config.toml
n_layer = 12
d_model = 192
n_head = 6
n_kv_head = 6
head_dim = 64
d_mlp = 768
vocab_size = 776
activation = "gelu"
norm = "layernorm"
norm_place = "pre"
norm_eps = 1e-06
positions = "rope"
rope_base = 10000.0
rope_fraction = 0.25
qk_norm = false
attn_scale = 0.125
bias = "all"
tie_embeddings = false
parallel_block = false
init = "normal"
init_std_qkv = 0.0319
init_std_o = 0.0046
init_std_up = 0.0319
init_std_down = 0.00325
init_out_by_depth = true
optimizer = "muon_variant"
lr = 0.00496
lr_mult_o = 3.0
beta1 = 0.95
lr_head = 0.00319
grad_clip = 1.0
warmup_steps = 200
schedule = "cos"
final_lr_fraction = 0.0
batch_tokens = [8192, 16384, 24576]
seq_len = 384
doc_mask = true
z_loss = 0.0001
train_tokens = 228300000
steps = 15143
dataset = "wikipedia_en"
MLP neurons of a small language model. Each row is named by its layer, matrix (up: input weights; down: output weights) and neuron, and shows model dimensions 0-191. Each number is 128 + 32 x the weight over its row's rms, rounded and kept within 0 to 255. Numbers have three digits each.
After each neuron's rows, "fires before" lists the tokens most often just after its 100 highest values on Wikipedia text that the model never trained on; "fires after" lists the tokens most often just before its 100 highest values on Wikipedia text that the model never trained on. A number after a token or word is its count.

L2.up326:120097119183152142079127128084133141139128134145096123126147125108147098116119141111149161136158122160107131114086210131159126141135148089168064143166112126100147059170149124043095137126112163143177156081102104149118089143138102170130156146161108111095148173089130100100101160146112155170115074098183143124118107126114084083130160114109175114136107123119164145093113137127079096121178128090063127078148171068122136116126125034201091237126137167140181164145138235121162150119134121163192131147155164185095139115130147147062092104134145084133088141099124136166093101138131133152
L2.down326:101111112117165104103137134093139124099145103148095125126152132092148123119144127103138127103156125196135089125134179108107158108125157096173091133156135090078151068192084144066101110129136133130151163091089152132141127152113060163176117157145121147093122146127102114116091163161074132157151075109175124146109067112114146100138190113113184142134088134144185177063112152110087044068183101122096098076147165132117128097117137061192083182159138154125132166134136207116173155121143094160220104182119132192128157089125158108104097119081172113142146159081123123168095098147146143165
fires before: "-" 34, "e" 16, "=" 7, "A" 7, "S" 5, "\n" 5
fires after: "\n" 45, ")" 37, "a" 16

L2.up290:152082127175121129076076113130136156113142187130120136110129147130141129105124131127164131114157139128143133152093135163129127104099135126176077119087157098176109120144110098112101152115151095100153119183064154082110190155100157137118083142140039095084076209139119113078116127158093146195028162090145151114138100145128166129237145147086115151115184059145097122147117124113106089159171181131092158118159177168132134234075168126145114091170143127136115123104119154151098107114119108090154184110104154143122134117108137131138050102186125142166090121131116172157091104132131107130
L2.down290:135093158187110130100075135111131136114139124110106174166172089180153141116130120111121144106157136170124154123092074154088145162099156124154069127105122097174113122141121162117154168116130064124155054164119162103180183144059141152125099132142077143132089169146121088099099170104116144149075117102190140125143124132146148139237138167131110116117121100128122149108134100071108045133139197114119159111142151202113165194089199111165113081185188119120144087091118129102146130084073079108151185099119120123146158108119108111130073077182128150163116098098125186146104123099100126115
fires before: "=" 18, "S" 10, "A" 8, "G" 8, "C" 7
fires after: "\n" 95

L6.up41:127141126165154119167113111111188146096095119146121128066091111132086090143141145133222131113165127160133123095137153106097148142130147158071134129162079099139076119112154144181146119119086173133084100124106128092166147153073118095151109190072127194124083121093188148108097160121188102059210136163119111122174127170134104089152195119097113135166135091141143176152104126073128168120091172159121132105084105096089170138101132192125162122102135129087097119113097195047176108056165095112125116114165168133074111109156142141153108109124149126084107148134186135157158111075116158129
L6.down41:131147136142110153087144159121114163171138117151101123148153143073198130150180153139112195147135121113111135132083164110109137084134160149151122096070185082055105160094134137082126115116125107109118145115178086127106159123184124105142096062134155117154144170085142140175129094163141061146087105078147102132150126141066072062143116093196139089144074089125167118097126188200102146127137116151095117101122153150113108087098156120076161142174098121180200128161139122092090127055131177161175088146123134183066119144166129145140124091161117122146142126094119175111148119165190176082
fires before: "e" 43, " " 21, "o" 13, "y" 7, "l" 6
fires after: "p" 29, "e" 23, "m" 22, "n" 14, "t" 4

L2.up114:151148133112123140076152080178114161124124146137118155139138080059073134139092127083104196108162156105157156094107086121171117123147147117155163096102108158170091122042172082146063165062112114160158121138125141117170104113136132139094121107121140149161151148163179094092113089076132126217147080107169145151130125120142099119113126107123215135119087089116123077147126147091064089094119061118128133121145230094161097124148171113214135138108125168106115156174130142100129116072167122152126155109072162137154117151095135146083152196115126117089145137139169118104125146141133196100
L2.down114:137128086120131116178112182099157102124125125100138085107120193190182096090181113199159080141058084133117096162148141114091140155124132145119067172168141093118138107211090178121196102210118124133100182095125113136108154118119125106116142158128115117097130116087060158141159151152123112041104137131099145106128134133104154092137152134141077128116142175107124115114146089143203171158125169148145121143148101149083147163097127131060126114089124081158166142097132111171149120202062126104129079144149105120120106115135154141187115049152137132173097094113100158164127083141119077177
fires before: "-" 50, "=" 12, " " 12, "\n" 8, "U" 4
fires after: ")" 42, "\n" 27, ":" 5, " " 4

L2.up21:100135135092126154122153107113158072144101146152124181149130088080088127063130127120115081059136049097122077113163067146087143121143114146080081133120135157174159124163152091192185130113166120176094142158160187113148156112164126161110106150141162131106097116146137133109136142100134098173131133105135084180195148171123125138099145112102120157060092125127140133128172117116069124141065105099083096096161200125167076136083131182151104135184132130140093120142186156126084132179123185100132116157112130075117105145124157100162182074098086079125114162111185170083105151098114195102
L2.down21:119112177119113153110122114077145084158116118120095158166116080058098114066111120107126094079173060119173105074182092158092127143149118147091070098115135167167161097169120097167160117091160114140101140194188185132164138138161100114074107134175203136091115105146173156132109153135117140208111154131124103141194117147144165117119143135079152184085116134131123134127180112137044126110083081143109093079173162163122099172125146163156137092156148100079089139128180121122100147143148184096132123170130145075114124156126156072169158118083114100113125132119173118106093162102122166074
fires before: "|" 35, "\n" 28, "S" 7, " " 7, "o" 4, "-" 4
fires after: "%" 32, "|" 16, "U" 8, "S" 7, "." 5, "s" 5

L2.up250:157142137148136140136072108142156106121151145116130138143098136163111106082156135142172125053146179110111136075089182117127093119168153112161131143125159135137090137041136045157114136180115106091138110138121164169145056119173095121092162140088074084092122140132164135121126139146128170156130095107129126125095080099160155097133091088153191136173145083149103069159112094118164131170106050182079144118140076169159075155101147090121193200103133096108119169093094113155148196144075130143124059147116127120133148147099123157106086134139083137158145136153172060185131094175157150150
L2.down250:166056045160120122141077110127135114123133149090161128122113147156119048091157126156150188092122115079113165125005203110110090071097128166165060148127123084125130095095112041132101158172149084079137110137124142134118095116157135100144139112169139096089102141080143122152129159129152160165113083151127167159136108121172121122069086112124175084134097113093176102107119114108132139132117077122166126109117084104142103175126173104136198179082101078139109147133149158136139177172113132142152147121150155139141147157161142147093159162136146138171136139166129173177108133213132153160
fires before: "=" 42, "-" 22, "\n" 6, "P" 4, "C" 4
fires after: "\n" 60, ")" 15

L2.up613:125119140127116137141154171118100142126118164121169134156142136083139047098096141107155065136170163089165113136134120079151097049101199134184071104121131147048123134118137047098129136134144134147175165112152111146127112091116120125176084094080092090160164107140120167098133142174145160175144070170149096137063070103112182100139158140099143111153102196128084115232157158104105155128115107100124128125100180097116097158112144182124168148111122101204149130177135105107143074110152062088081111137142117102186102148118121154106123095178144145125131150174094159132146107147100145153
L2.down613:119177117116118145115138182130070198124059163134136090153124115129147081140095147146116093130118140088160096124121107133125109053132137074121038070156079112110136117130110070109126142105146201101138173143153127161118142087152120094102062132136102138148169140115101134059138077133163123180163109129135134096086154113140136124119133123151152084182138138097157128135071159121102127140167126107066119175115155098124080130123182181103179122168169122171139132090174094165129082160149047085122164151106158108108163173097121164168123184164182123147074161212091156100118090154141140156
fires before: "-" 78, "\n" 17, "=" 5
fires after: ")" 43, ";" 18, "\n" 5, "s" 4

L2.up423:173109142152137104128097080115193110162115090088178120095176123113109087127139114134143179083148119123145178175170130175159090117075168107116115148138105092164132094114144109134141085144186116080088202214061125123111130110119126151109106056170174129076135112136153099119172177141136145146098146111093111134099112153154141123163122196107077114119152127150101185137167110166107093178114198094145141123214139113082121201166132125117098161110179111087132089101119086057135157152106115161143109105160169173134090144105138089169115089142117124137110117126090090066168114116170165126
L2.down423:142103116153120125096114111121143120151105037137121144120146101151162111139172105123123125156109192088125206105126132153141118100120134152118109148172139101162137095080167135152100133187142091119133098087091147165100137124081138150123131055179157094066137118111161065132168152113133148118126086119160126142116115134149114111160157144193123181138103131116135148115127167201086129109138190058139102137190128195095155204142162132118107148090155074149143098160152104113088168159099123109056127092045110092119066148091131170133194093184116188187103087170129143151141084127087121104
fires before: "=" 50, "C" 8, "S" 6, "P" 5, "N" 4
fires after: "\n" 92, ":" 7

L8.up264:132138119093193100116148127130132128044119080142101130116159143098169142150126085141135109179117188078140141114118145120147149200104163114132146079133161141045126108160151162121127080099133201108188133160123139093164106138087161146146165133169116112108129076148085152180137143166096136107119126158122089061077124142132134124161159134130157096141131124172139158107165118109137154120082206113190138108128132082065111125140142127050115147111124080081042150102146136162128138091059113213167128143102092118179124112213113153134114161110080141138166081115146119122068139125135157083
L8.down264:138183161156151053143156144092144163156149190092102126122128110142157160155157145118125105117126176141130091109154152135120135161100115107161175072076120143172205153091103155182168120119161141175156084181092132146119116153056113123148118102079128155079096120117084120186037143091124117073167128118207121087114180136118136120115092132103132158148115140161130110083099074097109121098136141142090136142135144126090095136124074061106144121113113130144115128084089089137095118126090132140140120189171184104180104101195138104175093169154143117125081129177146087091156146108172162042
fires before: "c" 87, "s" 8
fires after: "l" 43, "t" 11, "u" 10, "a" 10, "g" 5

L8.up580:111126056120092107177084170136110135107119095145121095157063104144096079133104088131118121100124120114163146145126136092141163087163134107124175133077161145102119122093101140169173120140133167185108117182137107136211176158132146114193105135087111134162093138110132122172077112123197174136138162164122192140071124121105148070110153150051169206158139078132067126091114182105158146078160124111175134086135090204135184105144111124119142121145137105111162101112161137131085128105082077131152170101147103174159132113140164154103160148115101093107131191142111135154099165058117171082
L8.down580:240087127131153145105122153147100117135067122137141107117137107087097091106100117166145116156109178110141137082145183131068145116141110098097162162195149131083073084142107111063122115136162123145103202169128148091128127171140151128130093135171190131103095138098217162103189129109085141128125142140145146088114065160094082090100150095127150106111125138105079129129179119078160150106150125159138148138158153133131200173158171129158116162064114104161163152122081136118149133146135107086162149148191093134149131141137084186090078169154070107105113121143101122088078178089084100111
fires before: "r" 24, "l" 19, "b" 18, "s" 7, "a" 6
fires after: "p" 38, "l" 28, "P" 11, "e" 5, "m" 4, "w" 4

L2.up662:116074070173115089132170170158166091174179128128123059115129113151124140118128094145125093159136135108143174133131132152133096137085109129127186102152089149182132113129122126124058130116083148139120113143096135118092120106115101143134091128110110116208152120161133150124126067104145126091132107129162160154158030129136155074120095094144065177185115135144046153122136115131184084121102173100119142119158135138075150158085141173115190070173152079046161103131132163152117091060097147095138159150116124088156088125120134085183131163139153179091115113131145145159100152154140233122
L2.down662:112208167073167148099077082161128137090085097133126147151103144114128126115141159104160150100111135149141089111089119117124190102166174126137089121096167121084153142126149127120211089146154107120142134102184106145180142163101131097173175122145093180073153149113131117116158219110098114119139138140091142159108197135116133179151147168102132103073127138107177083131083136099095191117198133162088104126095148128157098129156110087118119173065125145170059148126122072090136159202113128151100114132110150132089134143135116179074140054108131107175137106153115094090154072118134052152
fires before: "(" 28, " " 20, "-" 9, "3" 8, "1" 6
fires after: "/" 50, ")" 9, "t" 4, "2" 4

L3.up712:129173131168095115147095049117107095077145106098150136141093187132106186106109121129169134095169184143119127077137087096092089149143165167149125059106121187149126084141115047066090131110147123170103174114140074113132067133106130084153113173169115139094141094085072112120131161103113133152111118086136149157108106142171171192155137146120135135153109093169110141149125126104122069192140160111122135108131118114128134170057140126093127116158096142092159184133080125156162123106117147164103152145191144140107081154183107177148130098135110211130156106172106131112116039144180182166
L3.down712:100147104089060114129112119173154104165113152118131150123063164115161138163065141139142077094100187150101093122156129116147116148151129120168127113057115137191148185151144078091132185064140136172075144099192110104066132131091113147108133096148134125097070093065146102121148094121169141188063153117180145176112099097116061177190132143163126121108086068129103186173126100115120135176185181141106176104109160120129158118143133078141146143144118110143164081139159132114130124138096100166140112177205134161105113159147113181108118088112072131132152111134114147105087089145172101148
fires before: " " 83, "\n" 9, "r" 4
fires after: "h" 53, "\n" 28, " " 19

L6.up766:110120065112131120146104183113146155131153152131103142130143129130127114167135054160111183090153165118091144086131121156130097179159148174122195075172145118162058149122133124087084142101144122113116144106057113135123125139120137153154100101200168176123083145146137145077071171119133110053091080108051131123141106141144176138175162101092103172165135122104139166163179154129122092125134167128170193095131109088122088053156143116160080140092137115111117069127167118100139114108127153148127104132159073074152045165197089180158094113131112128191118127116137141140147106101188137153
L6.down766:137109126133124119101177131175183154129108041133166159142105144091101071129152188126138088166163113148109102113059097115117154112159140108110109149145123183107149165173131122121107151156182146132083132136125138087170134148091073124096127153111161148128211077133118125147185067085192104128130112101163135136118156166119142151155144119175050098127132115098118111110054126080118099086123118076148093125137167110124195140166133039079124112161091198142143124134101135124084193113130135078151139129140158121136140152077140128170106107150143154147074125144144236069129122125074137117
fires before: " " 90, "s" 4
fires after: "\n" 89, "a" 8

L2.up469:146115134092126077197138124172114072137131157159104146108079080078125115135079107127092146117145194180093102170095190122067095147133138163157114122159099150121124115092064133155064158130116180079186125104146124080154143121211075130094105132167118171106127062116096109116146141121103121117151123168172150128152151098149101161110157111112113174112133125110131122142165130082116142118125157107160104082138146128098113095131170129166126098166059076134158112093090161143119091159087154200108146140076108137117079169119119046110146141108125204092160172150186083133168171136134194110
L2.down469:148146101147144149074109130078146187095104104110138102167221154158122128101174154128165112158066071096121171088173080110172168110135138070132156123132148095159144168145206127096201124123139114149089150135102112163114075147065168148161120126092132097161132168139152127145118070106142120147138142097096108126084111124102130124127084158158131086156158115168088115114074100163142133144156113124127151159118111141132151159107085104105100149073195193107093117180167100128139160085155117106182116130148153121143179065136127205146126102165122079166087074110087184142096073134094088169
fires before: "(" 32, "-" 25, "3" 8, "1" 6, "2" 6, "A" 5
fires after: "/" 60, "a" 6, "s" 5, "8" 4